Weights of a small GPT-style language model, trained from scratch on English Wikipedia.
Size: 12 layers, width 320, MLP 1280 SwiGLU, vocabulary 9078, 25.5M parameters.
Architecture: RMSNorm after each block, normalized queries and keys.
MLP neurons of a small language model. Each row is named by its layer, matrix (gate and up: input weights; down: output weights) and neuron, and shows model dimensions 32-95. Each number is 200 + 40 x the weight over its row's rms, rounded and kept within 0 to 999. A neuron's up and down rows have the sign that makes its largest values positive.
After each neuron's rows, "raises" lists the tokens whose logits its output raises most directly, leaving later layers aside.

L6.gate785,210,233,145,235,162,196,254,196,235,184,179,163,194,242,188,187,238,184,231,220,253,229,212,219,154,155,227,217,188,210,154,157,251,219,156,234,150,207,295,228,237,242,139,275,154,211,216,178,222,135,145,214,177,199,147,217,184,153,258,271,175,188,160,276
L6.up785,188,295,195,196,256,240,179,250,201,212,158,142,231,170,190,169,254,197,152,183,148,166,209,218,228,203,200,259,230,137,223,271,191,128,220,236,221,201,242,214,188,162,250,218,239,235,234,167,210,219,240,202,272,235,187,127,182,219,220,248,223,173,307,265
L6.down785,163,233,220,196,207,179,217,219,228,219,200,187,152,250,272,226,182,248,246,191,236,264,117,235,214,228,198,155,210,292,141,225,248,195,166,183,131,166,150,185,120,270,204,239,123,167,232,217,191,187,180,277,235,243,127,171,167,210,302,222,220,235,166,220
raises: " times", " days", " hours", " stations", " miles"

L8.gate680,212,222,128,222,193,162,224,162,104,184,217,122,274,217,166,231,184,165,185,192,166,169,50,167,204,233,237,144,244,223,110,276,177,199,174,199,188,183,209,204,169,189,119,203,142,265,184,186,223,192,119,212,82,189,195,142,206,232,156,208,211,232,131,251
L8.up680,225,219,184,156,235,186,175,212,195,291,259,205,221,227,248,140,166,213,200,98,206,185,181,220,210,194,203,116,137,180,265,192,235,231,166,195,179,173,178,171,159,183,206,128,167,217,151,214,151,174,200,205,227,250,233,181,184,247,261,227,137,198,220,158
L8.down680,134,207,250,145,216,165,230,177,148,142,172,198,182,243,201,167,167,205,156,209,214,195,155,184,185,221,201,234,211,239,179,265,218,233,228,139,176,165,199,167,138,150,204,186,176,243,140,234,207,234,165,229,150,165,163,153,221,140,190,180,180,147,136,288
raises: " include", " were", " are", " have", " exist"

L9.gate1259,120,227,150,195,215,146,245,189,243,102,221,217,222,180,182,226,191,197,287,190,288,176,166,171,197,251,205,181,201,230,204,223,172,219,204,147,181,166,118,173,180,195,229,300,183,238,325,191,239,174,155,183,92,203,197,150,138,196,171,185,160,184,196,213
L9.up1259,279,209,232,231,220,169,199,137,198,204,166,161,255,243,189,124,235,228,205,165,223,247,190,168,318,238,262,234,188,147,186,208,171,269,192,232,188,199,283,119,200,140,183,230,161,212,242,148,154,152,149,202,186,252,148,144,221,205,234,181,209,167,190,178
L9.down1259,166,167,150,172,192,225,267,255,263,136,267,248,192,109,274,197,190,173,197,231,209,173,207,175,208,250,212,180,258,223,163,171,178,199,158,246,197,189,225,250,211,159,242,268,122,198,242,207,217,89,163,148,159,208,244,178,224,170,191,158,153,208,229,195
raises: " |", ")", " |\n", " |\n\n", ".)"

L7.gate1183,187,219,172,124,190,209,195,215,182,160,196,226,232,258,205,216,262,192,190,250,212,170,192,188,197,170,199,188,181,274,222,172,233,234,221,149,205,207,193,209,151,210,166,182,223,258,198,218,264,190,204,218,179,213,176,119,200,235,240,243,265,164,167,229
L7.up1183,226,272,180,217,222,230,223,191,240,193,195,174,255,206,213,162,254,214,202,302,177,187,281,194,248,257,168,227,118,203,164,180,184,174,238,93,236,146,205,186,118,213,156,199,222,247,179,149,153,196,151,202,203,282,193,115,209,200,266,256,229,192,214,242
L7.down1183,264,219,228,216,180,127,164,89,250,216,213,190,229,314,214,225,161,234,142,168,181,213,218,256,254,166,195,253,138,189,46,180,173,223,186,207,198,229,222,129,221,256,237,209,147,166,156,254,182,160,196,205,165,194,249,135,238,180,246,229,244,175,273,220
raises: " I", " II", " we", "I", " III"

L7.gate723,138,221,290,171,204,164,211,188,94,190,196,204,232,233,166,159,195,174,284,144,188,267,215,166,241,231,239,173,200,289,211,213,283,226,166,208,267,204,238,193,131,198,180,138,172,253,215,208,232,208,121,154,231,219,179,205,207,199,235,196,199,240,246,176
L7.up723,248,187,265,135,186,207,228,211,156,170,173,219,132,198,81,187,190,179,300,159,181,250,189,135,218,223,149,211,176,293,198,240,206,194,188,203,257,175,205,153,155,199,177,174,185,181,89,306,262,183,126,110,173,181,183,240,222,180,232,165,181,214,217,207
L7.down723,196,192,209,228,248,200,179,132,194,188,229,221,235,202,201,203,191,226,183,200,283,283,230,157,175,237,192,173,203,159,214,180,272,284,140,156,144,139,241,216,212,149,191,154,209,241,203,235,181,169,48,266,282,212,233,176,189,134,227,260,117,173,191,175
raises: " because", " due", " through", " when", " via"

L8.gate766,222,146,143,217,200,255,211,210,154,242,246,170,196,178,147,202,214,250,219,168,227,193,194,146,244,118,131,229,192,167,183,212,235,239,159,187,195,279,208,183,272,226,160,214,211,225,248,185,222,167,231,266,159,198,237,234,227,215,175,220,168,183,206,206
L8.up766,219,182,175,204,238,252,251,219,159,243,207,161,251,213,152,253,206,196,174,204,128,193,297,128,223,212,175,163,113,179,215,228,224,171,218,177,248,247,217,151,210,208,197,175,228,213,214,150,177,192,159,204,189,186,189,262,185,191,286,197,164,205,218,134
L8.down766,274,193,212,231,272,211,167,179,194,213,189,166,169,170,191,181,179,176,221,255,233,176,262,260,188,225,192,217,213,215,190,176,209,278,197,129,260,224,169,174,242,190,70,188,175,98,142,224,253,177,186,222,230,206,233,166,160,199,128,193,147,151,204,174
raises: " is", " was", " has", " remains", " being"

L9.gate926,201,147,165,196,138,192,254,237,145,216,166,198,245,183,200,266,226,266,191,160,202,253,190,176,252,169,192,211,227,194,283,201,196,179,122,245,192,217,181,266,118,252,140,211,244,281,205,77,201,212,201,129,148,134,172,184,219,182,169,211,188,151,226,202
L9.up926,164,183,188,200,204,155,172,208,76,216,194,194,223,192,214,246,227,283,219,193,200,245,216,223,232,250,205,118,218,274,240,200,199,131,86,195,232,262,142,201,145,141,170,220,278,219,204,99,222,188,149,225,174,196,116,206,219,243,139,207,220,234,240,177
L9.down926,194,273,194,234,183,183,242,254,214,200,231,156,207,185,225,226,124,146,171,158,238,218,312,256,244,214,269,268,288,263,165,275,166,227,212,205,242,197,231,250,188,168,160,209,231,157,181,226,217,201,168,251,198,182,211,213,187,186,142,117,195,161,159,260
raises: " (", ").", ".", "20", ".\n\n"

L9.gate1162,196,152,127,134,180,166,193,149,207,210,164,191,157,319,207,274,230,252,197,159,141,179,262,200,174,165,186,222,179,157,227,220,239,251,199,204,211,215,194,228,212,180,187,233,198,211,179,225,223,203,228,214,152,175,216,170,297,262,159,179,170,247,235,244
L9.up1162,202,243,225,126,175,210,160,137,268,204,160,182,131,253,253,223,181,164,165,172,242,179,209,189,188,169,171,197,231,172,268,277,232,251,159,272,202,169,157,252,265,194,201,246,163,151,205,305,198,150,202,172,238,198,240,228,218,228,168,206,210,222,222,66
L9.down1162,221,277,228,220,134,196,165,210,228,193,238,209,242,138,231,243,225,273,172,176,252,206,195,103,208,222,183,185,240,176,185,223,126,215,256,225,302,241,265,191,165,241,208,221,192,253,205,255,160,224,144,258,148,252,160,243,180,196,212,125,188,253,193,270
raises: "ies", "if", "ivers", "ific", "akes"

L6.gate44,169,245,152,198,125,225,171,251,191,157,152,210,210,183,132,201,170,194,219,151,244,221,222,204,199,204,190,153,178,213,266,140,219,184,213,196,210,238,163,223,190,117,186,126,236,146,220,148,235,158,196,173,176,141,133,236,242,185,135,154,214,167,194,232
L6.up44,277,265,136,204,255,264,171,212,212,80,225,134,229,242,114,181,172,230,156,226,195,181,245,213,177,197,166,226,154,188,222,154,191,120,142,206,209,186,204,172,164,200,190,122,153,185,231,182,128,182,215,218,151,178,249,240,251,294,173,184,218,203,210,306
L6.down44,259,164,199,196,156,318,234,217,191,144,189,163,233,166,181,208,219,176,207,190,222,139,195,194,212,232,252,153,226,227,235,169,246,188,294,174,232,247,135,212,229,147,188,191,246,232,297,190,262,216,196,236,169,247,128,208,173,239,218,145,195,155,261,240
raises: "ence", "ential", "ent", "ency", "ently"

L9.gate197,241,219,156,86,168,197,151,170,213,209,142,188,160,284,196,184,225,270,294,160,172,116,146,118,243,197,262,211,207,260,187,220,289,250,142,253,211,178,126,192,172,243,193,187,175,158,173,245,184,223,209,216,130,213,207,136,225,212,144,242,153,177,143,181
L9.up197,255,241,162,158,207,88,178,228,144,259,153,133,254,194,219,173,154,195,195,176,186,143,91,169,229,280,269,184,305,229,202,196,186,256,193,251,234,172,134,179,184,275,225,143,247,273,106,182,221,194,175,217,189,161,198,152,284,293,187,189,176,210,196,207
L9.down197,153,198,247,240,259,168,204,186,190,192,150,181,162,245,191,185,180,195,136,211,219,174,132,165,230,220,185,172,233,192,145,218,230,199,234,168,122,186,220,179,98,187,156,203,223,240,169,173,134,218,145,205,174,208,183,270,217,140,218,146,208,233,131,184
raises: " include", " were", " are", " have", " contain"

L8.gate844,207,204,172,112,219,229,150,197,211,93,183,213,138,210,221,278,165,238,134,198,154,139,206,145,145,231,172,138,190,214,166,218,178,180,194,254,177,226,152,202,252,131,104,138,206,225,202,127,170,138,126,133,185,127,190,213,180,154,207,290,168,190,215,159
L8.up844,141,189,154,223,190,155,184,220,241,295,192,185,130,235,208,223,239,210,200,177,264,213,128,204,248,218,142,187,253,209,116,182,129,224,187,184,179,249,141,222,217,225,148,199,149,168,189,144,156,265,141,112,222,211,199,216,243,252,285,164,204,252,141,123
L8.down844,181,198,124,171,219,294,223,164,193,193,232,187,263,200,192,160,174,249,110,177,156,147,227,205,222,203,172,260,189,207,299,157,232,141,243,162,332,241,202,223,196,223,142,172,188,176,175,190,135,157,234,275,195,149,254,207,238,136,249,164,201,154,189,157
raises: " it", " this", " they", " itself", " each"

L8.gate109,238,134,161,210,220,193,206,244,230,147,165,184,194,142,187,263,161,217,228,191,228,186,157,222,208,260,266,215,190,208,218,199,202,214,208,230,183,240,175,146,229,246,228,187,162,146,141,243,201,168,192,178,170,160,231,127,175,215,175,145,128,224,141,175
L8.up109,184,187,225,154,201,200,159,254,135,163,194,199,221,200,243,250,147,229,179,191,196,270,198,164,244,234,239,183,205,233,237,153,217,251,264,218,254,171,117,217,286,230,237,216,171,163,179,239,199,235,247,193,263,251,281,241,167,275,216,178,267,212,194,159
L8.down109,180,189,131,246,237,179,171,195,179,194,161,181,139,141,228,200,266,172,262,247,231,199,114,195,193,189,214,223,177,154,140,211,174,209,160,239,197,178,247,197,197,194,210,257,143,143,190,187,226,113,218,243,184,192,103,176,282,250,177,154,193,240,224,214
raises: " three", " four", " two", " seven", " six"

L9.gate914,146,266,154,184,143,189,237,205,302,184,159,131,222,235,113,214,220,229,252,152,173,186,131,175,222,188,246,224,253,197,211,241,222,228,190,217,226,196,246,208,219,253,229,154,203,203,249,191,255,169,163,195,256,195,228,172,244,255,277,195,168,212,186,153
L9.up914,200,200,185,164,268,239,266,173,220,262,163,142,227,215,169,172,197,192,104,122,199,159,111,200,250,218,255,196,199,212,249,166,238,176,274,182,157,175,200,180,174,189,226,175,274,223,190,156,268,143,209,262,220,260,126,239,233,219,230,196,250,221,177,161
L9.down914,176,214,177,167,193,179,170,165,224,160,219,192,114,218,223,178,197,145,146,160,172,161,167,177,208,165,221,229,240,179,222,164,181,222,132,179,214,206,215,228,213,169,202,127,215,192,243,202,221,151,186,225,247,223,184,135,83,159,235,144,140,161,166,170
raises: "\n", "\n\n", " |\n", " |\n\n", " sign"

L7.gate37,177,231,168,202,178,232,192,234,225,171,165,195,228,189,104,223,191,215,259,320,234,171,276,191,148,163,233,128,164,205,168,202,169,206,227,208,154,182,197,215,234,216,170,210,231,231,197,180,59,183,199,188,175,141,192,196,205,221,144,212,202,187,150,175
L7.up37,232,135,166,166,212,269,191,185,199,240,119,235,181,97,159,230,163,196,146,202,204,244,161,205,177,256,148,195,202,150,233,154,230,219,272,118,297,200,171,202,251,180,205,161,220,187,187,163,205,207,216,179,142,284,153,174,274,261,226,237,184,145,247,195
L7.down37,223,211,140,209,162,204,206,143,271,188,238,202,180,228,240,240,128,151,237,264,219,207,174,189,206,203,129,185,232,198,222,250,238,195,263,183,265,232,213,229,271,163,229,245,169,136,177,151,222,164,220,186,258,248,187,191,238,240,130,261,181,217,164,197
raises: " four", " two", " eight", " three", " five"

L7.gate398,202,192,236,199,156,149,133,238,121,173,142,186,187,225,200,167,235,185,282,201,181,187,231,197,209,164,222,152,192,212,230,164,289,168,109,206,185,152,270,198,168,172,136,170,181,208,147,179,163,281,257,169,228,155,201,224,153,244,188,221,174,128,243,178
L7.up398,244,194,149,211,237,166,78,195,169,250,200,252,205,189,100,197,187,244,212,222,276,147,235,259,232,232,156,263,241,219,231,255,199,198,220,144,212,145,236,182,132,214,205,220,283,162,191,252,163,204,162,168,210,154,189,188,224,210,231,152,199,191,306,226
L7.down398,122,201,276,208,149,206,171,208,209,237,147,253,162,189,214,181,216,142,253,212,195,190,122,215,142,226,203,127,217,173,226,163,237,207,165,133,207,215,223,160,169,194,188,110,161,213,152,179,195,284,231,183,239,225,209,210,100,248,182,143,145,221,205,171
raises: " until", "ward", " through", " onto", "ris"

L7.gate492,125,182,129,149,198,182,228,180,234,138,142,143,198,250,225,231,172,161,232,184,193,219,236,116,105,232,186,186,169,171,188,257,255,198,227,247,189,222,149,212,244,231,173,191,141,204,228,156,185,239,180,194,231,188,208,246,158,208,219,304,206,159,166,255
L7.up492,168,190,216,103,191,168,247,213,173,192,222,113,212,223,146,158,192,216,202,132,176,175,245,150,212,299,145,223,174,190,147,297,236,217,136,183,232,199,193,183,222,321,196,257,174,174,215,154,200,207,234,178,193,237,200,186,175,226,222,240,137,151,272,151
L7.down492,189,266,269,242,186,258,213,232,171,192,166,234,172,206,179,229,189,250,240,176,221,169,215,316,251,184,178,82,239,236,197,219,173,235,184,205,234,162,263,219,132,210,193,201,155,251,193,221,177,267,222,168,213,256,149,198,189,214,235,213,222,309,172,197
raises: " times", " reasons", " miles", " years", " hours"

L8.gate382,210,173,139,212,205,176,212,138,134,139,172,233,191,226,146,238,187,217,140,246,159,199,179,280,195,251,168,210,206,225,210,135,163,129,174,103,177,246,148,211,272,255,187,251,204,187,192,88,147,266,164,143,179,228,216,206,255,193,189,217,227,271,284,184
L8.up382,213,157,176,206,180,112,225,206,213,194,121,226,174,183,205,148,230,169,217,213,194,143,196,193,226,254,247,179,182,222,254,220,191,180,159,221,208,215,175,263,220,207,196,177,182,157,177,160,165,164,109,177,239,177,160,166,195,130,167,207,195,243,211,204
L8.down382,170,210,280,221,251,215,171,211,150,195,242,168,246,215,235,252,186,169,205,262,268,245,216,169,224,157,243,211,238,256,213,232,220,236,223,185,187,193,221,145,208,219,159,216,215,264,226,214,237,274,233,241,155,193,168,234,186,243,197,213,121,152,160,204
raises: ".\n\n", "\".", "\".\n\n", ".\"", "."

L2.gate977,134,184,193,198,165,217,168,257,208,200,219,172,242,183,171,326,200,238,221,262,206,218,182,177,221,200,197,230,169,256,202,156,226,181,227,168,309,266,142,183,214,198,167,170,306,212,225,176,193,334,202,192,185,159,201,207,164,166,211,206,220,220,172,286
L2.up977,188,171,220,214,167,234,122,193,182,188,131,246,176,172,170,267,271,203,160,169,214,224,148,195,176,203,196,218,196,275,193,153,204,173,134,200,215,226,191,163,200,215,266,212,308,254,151,181,249,224,124,153,237,184,249,210,200,162,218,203,203,221,210,248
L2.down977,158,180,181,169,220,186,129,141,207,220,232,184,198,221,257,167,201,150,121,228,232,161,204,156,65,191,186,205,180,187,244,184,192,259,224,170,165,241,230,261,245,153,190,203,212,213,241,186,189,156,218,220,205,184,206,173,231,255,178,232,268,162,205,201
raises: "ively", "iv", "ivity", "ion", "ive"

L8.gate162,209,216,233,198,167,218,247,257,184,195,142,182,199,185,146,245,207,291,154,211,163,150,240,193,254,162,204,253,205,163,142,278,227,247,138,223,170,252,130,235,151,108,147,238,200,188,205,129,212,253,128,150,236,196,186,190,212,173,230,251,220,258,261,150
L8.up162,181,223,201,201,233,270,218,233,215,223,205,219,268,155,113,264,190,266,182,245,224,213,217,226,262,129,171,264,208,136,178,266,211,231,141,197,188,203,198,120,188,195,154,239,207,264,198,241,240,258,201,187,227,210,197,248,294,157,192,229,207,197,221,189
L8.down162,138,183,227,255,225,213,196,156,140,160,210,260,156,187,223,231,168,242,167,219,160,153,236,164,189,224,231,191,201,189,232,244,231,160,179,225,247,237,139,138,164,261,188,238,186,267,197,241,173,231,232,261,137,277,242,236,187,239,176,141,138,205,190,238
raises: " did", " would", " took", " could", " were"

L7.gate147,104,198,128,139,198,248,193,238,184,164,186,193,140,262,178,185,202,207,229,207,124,117,165,175,194,160,206,138,224,187,218,247,205,149,188,258,179,208,140,231,237,151,203,238,235,204,213,203,175,237,204,115,109,163,126,178,203,187,183,237,157,201,301,216
L7.up147,207,255,228,187,211,194,197,150,213,236,160,165,200,214,229,211,160,237,134,194,262,245,277,209,196,209,176,267,183,218,99,208,199,268,205,232,101,211,140,166,248,119,163,172,171,173,228,212,202,208,243,193,194,261,163,215,106,211,217,241,187,243,183,154
L7.down147,159,241,148,237,188,273,243,218,190,103,190,165,207,180,203,252,175,237,152,244,140,135,242,203,146,223,141,269,213,145,222,198,158,224,219,235,283,237,156,178,223,229,163,276,225,132,262,182,168,168,159,211,240,109,209,215,212,172,179,178,262,212,248,242
raises: " it", " this", "ta", "then", " him"

L8.gate20,134,176,232,213,162,176,220,206,234,192,156,240,176,228,196,212,233,178,274,204,169,165,204,169,168,144,162,160,200,155,200,258,224,186,222,155,212,218,240,175,163,137,200,221,206,183,194,196,144,197,228,187,257,237,234,222,165,232,253,197,157,130,218,161
L8.up20,170,235,218,149,182,233,125,179,198,222,199,207,125,181,175,180,186,202,192,214,169,169,192,222,178,180,179,171,160,249,190,225,216,131,191,81,152,240,216,207,186,219,169,197,150,213,199,196,212,212,256,149,265,201,208,158,140,206,187,164,181,227,212,188
L8.down20,196,244,239,172,218,116,140,215,265,126,187,204,146,146,179,241,271,182,232,286,147,204,202,164,265,221,226,225,205,126,218,170,216,185,181,203,174,136,260,200,184,155,169,205,233,193,153,168,187,235,180,195,206,200,197,166,185,198,216,121,163,197,170,150
raises: " onto", " toward", " towards", " until", " to"

L2.gate845,172,212,151,140,214,180,216,186,165,192,178,136,237,227,214,187,158,121,223,181,169,102,99,199,223,262,230,187,232,202,156,230,189,231,212,233,253,183,181,221,99,193,170,176,170,217,158,194,227,240,102,248,179,170,211,183,231,186,156,197,179,195,186,249
L2.up845,268,141,202,236,216,268,144,214,278,288,231,211,274,179,201,142,209,176,161,195,251,160,206,291,141,163,119,201,159,176,209,256,191,215,163,80,147,147,237,184,265,156,208,193,129,193,196,164,162,170,193,166,241,195,241,189,180,131,244,197,163,196,203,174
L2.down845,207,233,103,181,219,183,223,185,161,210,181,171,204,207,213,184,189,96,184,184,153,216,50,132,212,233,243,229,251,268,146,188,197,220,175,196,217,189,175,180,90,202,175,247,191,252,163,213,167,192,144,284,163,210,188,224,271,193,161,187,189,223,166,279
raises: "hip", "'", " were", " are", "uit"

L7.gate1242,208,265,278,153,184,113,248,268,257,131,156,281,210,218,196,226,209,218,180,222,224,195,196,184,223,159,189,172,219,240,227,177,281,299,191,127,216,183,216,237,253,279,213,202,206,249,241,168,225,210,218,113,177,80,187,133,181,207,201,212,233,206,208,273
L7.up1242,199,194,180,203,186,182,230,214,236,200,141,185,197,176,226,179,166,199,239,201,247,182,186,224,285,160,172,212,123,181,175,194,147,259,252,197,199,177,185,212,217,195,205,209,202,206,220,227,134,262,177,137,145,160,256,256,205,146,242,192,170,263,225,175
L7.down1242,229,170,167,246,231,230,286,209,201,150,241,291,196,213,231,105,176,177,134,287,219,147,184,260,180,184,246,194,206,250,222,191,191,274,168,190,216,161,281,222,136,201,196,181,118,181,220,163,173,173,210,162,117,179,239,154,203,158,245,243,213,168,171,236
raises: " they", "ever", " she", " it", "eg"

L9.gate295,151,188,208,167,174,189,217,229,231,136,161,174,236,194,124,188,236,120,201,217,225,236,128,143,126,210,216,193,189,222,266,191,156,217,180,121,236,231,248,282,133,191,182,194,233,235,258,208,114,189,215,187,239,181,281,194,199,188,227,279,225,248,234,238
L9.up295,127,211,171,218,202,233,210,138,129,118,196,166,231,246,170,191,218,246,173,272,195,190,284,207,185,218,238,262,191,153,127,222,127,219,184,165,228,152,144,225,219,253,115,200,204,212,171,185,175,195,164,196,209,248,289,237,272,141,235,160,221,201,226,149
L9.down295,174,198,189,171,238,215,225,188,233,183,238,211,158,237,230,181,127,183,184,197,152,99,168,166,265,206,163,146,181,285,219,244,223,178,190,227,200,186,180,191,233,132,162,176,127,209,186,214,215,197,211,161,160,142,140,158,184,202,204,194,164,203,153,193
raises: " the", " his", " these", " its", " their"

L8.gate178,152,233,166,257,171,247,223,293,146,175,177,243,177,234,200,175,143,271,195,243,209,177,203,193,201,132,213,190,219,248,151,177,256,201,205,202,123,193,248,243,178,163,162,139,155,201,248,138,317,295,235,220,224,222,149,292,196,196,200,180,177,167,107,162
L8.up178,196,178,170,152,191,229,199,233,230,157,156,187,179,243,195,146,184,199,189,251,235,256,150,227,166,171,206,199,224,180,210,205,231,185,177,272,182,270,154,209,208,219,158,295,183,209,246,210,112,227,192,208,222,139,202,195,226,126,167,145,173,204,223,151
L8.down178,228,169,268,238,225,220,182,246,233,165,212,173,193,172,192,193,159,173,182,228,177,291,228,225,210,152,184,274,281,193,154,216,158,182,150,246,214,147,232,249,219,203,202,181,204,198,191,247,231,170,199,232,189,199,260,171,129,176,182,167,208,188,212,253
raises: ".", ".\n\n", ".\n", " .", ","

L6.gate395,219,217,212,199,164,270,239,172,201,151,194,149,202,264,148,148,147,262,202,209,204,117,233,188,220,217,223,233,163,208,233,143,235,199,240,182,158,203,138,193,200,176,174,138,286,177,143,208,217,160,184,179,217,142,211,201,144,180,219,189,174,153,234,150
L6.up395,213,204,169,242,207,319,192,209,248,217,216,183,213,198,179,166,173,253,215,209,169,164,176,196,192,183,145,189,220,195,195,173,172,189,215,280,178,132,205,169,240,150,203,198,193,217,106,230,171,202,214,167,151,192,97,200,241,223,165,173,163,145,196,230
L6.down395,149,207,170,211,226,168,182,234,234,130,172,168,169,237,204,148,175,215,231,222,210,181,205,178,172,161,182,259,168,189,162,202,234,239,224,138,263,146,210,189,181,221,174,264,175,166,159,203,145,160,211,216,259,149,137,161,153,182,229,288,204,237,229,230
raises: " it", " they", " there", " this", " these"

L8.gate130,118,156,206,136,180,206,208,212,165,207,204,150,250,212,230,189,172,263,275,161,164,160,246,145,205,183,185,211,192,187,272,257,310,225,158,240,191,141,287,192,269,207,157,232,184,274,208,151,180,174,167,210,170,147,167,156,155,205,238,149,201,222,201,238
L8.up130,222,202,241,203,207,272,197,192,215,214,188,183,169,290,169,194,188,312,244,236,175,163,233,98,230,133,207,175,268,200,251,168,197,210,218,253,222,217,169,238,220,188,283,210,203,202,135,148,243,139,164,188,234,220,131,173,126,237,189,214,203,249,238,238
L8.down130,148,144,205,270,209,229,163,209,199,144,149,141,240,148,175,141,227,203,158,223,242,218,205,193,212,237,190,205,224,172,227,205,194,299,143,138,239,139,209,238,207,164,144,174,228,251,134,157,191,196,154,221,222,159,216,218,217,182,242,180,153,234,183,171
raises: " during", " against", " upon", " throughout", " on"

L8.gate247,140,187,216,218,195,187,205,164,202,203,124,225,186,112,194,266,221,244,176,199,169,261,257,202,170,189,170,229,177,185,171,234,173,229,157,154,155,218,98,230,256,160,194,235,261,192,150,177,199,203,123,101,213,234,216,205,190,198,175,159,224,231,265,174
L8.up247,157,231,283,184,195,195,208,205,181,230,205,191,232,190,176,232,141,202,142,316,199,252,272,202,170,171,176,192,117,211,210,185,198,212,210,185,156,200,113,167,274,159,209,192,253,182,184,238,206,217,160,194,180,191,209,227,170,169,278,192,146,259,200,180
L8.down247,189,221,163,190,248,162,215,134,178,177,184,210,154,188,175,214,188,192,190,169,135,198,167,155,164,214,223,213,224,219,179,246,213,168,161,163,199,196,141,184,68,210,205,204,207,267,169,223,190,202,149,190,122,207,178,143,211,193,133,114,171,271,171,170
raises: " were", " have", " include", " included", " could"

L2.gate1156,184,205,201,240,230,213,188,266,235,162,268,116,223,216,206,185,128,181,187,180,215,216,220,250,162,204,226,205,224,171,230,245,224,210,233,242,221,322,219,209,154,251,175,240,181,228,160,198,251,181,271,127,164,146,181,235,191,253,174,201,165,164,232,211
L2.up1156,207,164,208,208,245,296,162,230,201,216,145,170,201,172,203,173,168,153,173,177,277,177,173,192,180,238,192,221,266,130,188,207,156,194,183,260,172,262,198,244,125,177,117,199,170,224,116,132,150,227,228,206,146,214,224,274,247,216,124,215,127,217,263,166
L2.down1156,238,248,210,190,176,253,212,299,236,200,162,134,147,172,172,163,225,227,199,197,249,181,185,215,164,208,157,206,155,239,259,226,186,186,210,168,208,202,183,192,161,168,197,204,166,164,195,202,235,240,221,193,188,95,163,218,187,200,136,164,250,184,177,161
raises: "es", "ently", "ency", "ence", "encies"

L6.gate544,161,232,150,141,156,254,211,178,207,221,198,195,239,227,204,179,180,235,155,201,273,126,252,158,87,201,244,155,220,240,217,184,204,227,259,248,192,181,157,215,221,176,140,70,200,219,189,194,204,194,243,176,204,235,152,174,163,180,179,206,216,176,312,269
L6.up544,235,214,177,163,239,210,150,143,187,219,174,152,174,193,196,175,168,220,191,217,190,132,269,182,205,234,172,202,218,233,201,169,161,211,224,293,217,171,113,194,179,152,149,138,167,262,100,165,206,151,193,176,210,206,218,184,147,198,194,161,176,261,189,189
L6.down544,226,238,196,208,181,194,221,122,257,236,213,187,222,204,229,163,209,165,226,218,208,97,202,159,142,225,179,195,195,234,206,176,213,164,210,178,254,252,185,197,244,165,172,82,206,174,198,193,155,226,191,189,181,196,210,169,141,222,178,168,176,192,246,190
raises: " on", " upon", " On", "-on", " sole"

L9.gate1240,200,228,245,212,238,203,233,158,135,103,159,169,243,119,185,235,203,238,136,254,175,173,267,227,155,213,172,222,187,193,210,222,195,249,189,131,190,206,102,165,203,270,210,260,198,233,201,181,224,225,205,202,154,190,243,195,181,195,208,177,183,246,265,178
L9.up1240,168,205,245,156,232,219,202,267,199,162,146,198,137,187,159,174,252,181,183,274,184,243,224,189,206,185,156,165,226,148,113,208,185,186,263,233,189,190,199,206,201,199,278,125,244,231,194,287,232,152,179,166,217,224,185,267,147,168,244,206,194,200,174,161
L9.down1240,234,254,218,183,187,167,248,160,157,295,153,193,148,218,238,276,203,168,165,265,169,192,187,186,192,128,223,275,206,224,178,148,250,207,222,170,180,267,177,205,178,218,195,245,164,94,160,199,261,129,196,195,196,232,205,246,212,197,191,253,126,242,312,253
raises: " was", " is", " resulted", " has", " gave"

L2.gate281,160,200,219,157,202,240,227,168,224,213,229,225,184,216,274,253,220,194,224,209,211,151,185,199,170,219,211,203,186,204,225,223,181,183,208,186,216,203,202,178,179,228,180,109,225,150,212,194,148,195,240,156,281,195,172,235,174,202,180,171,185,245,157,249
L2.up281,185,191,241,234,191,200,214,112,237,207,269,202,173,219,187,227,239,214,242,233,225,222,128,172,187,273,146,204,182,252,210,179,198,213,202,187,226,108,170,194,259,147,215,154,265,239,170,166,186,153,210,208,144,189,232,246,264,259,183,251,192,221,186,240
L2.down281,187,215,154,231,230,166,222,224,180,234,231,179,185,221,242,255,191,241,161,205,153,190,236,189,244,221,138,248,208,228,199,170,149,253,295,194,204,213,154,192,241,94,191,173,246,211,218,210,191,239,211,169,250,227,132,262,176,204,202,169,221,262,190,242
raises: "ory", "ive", "ively", "ivity", "ories"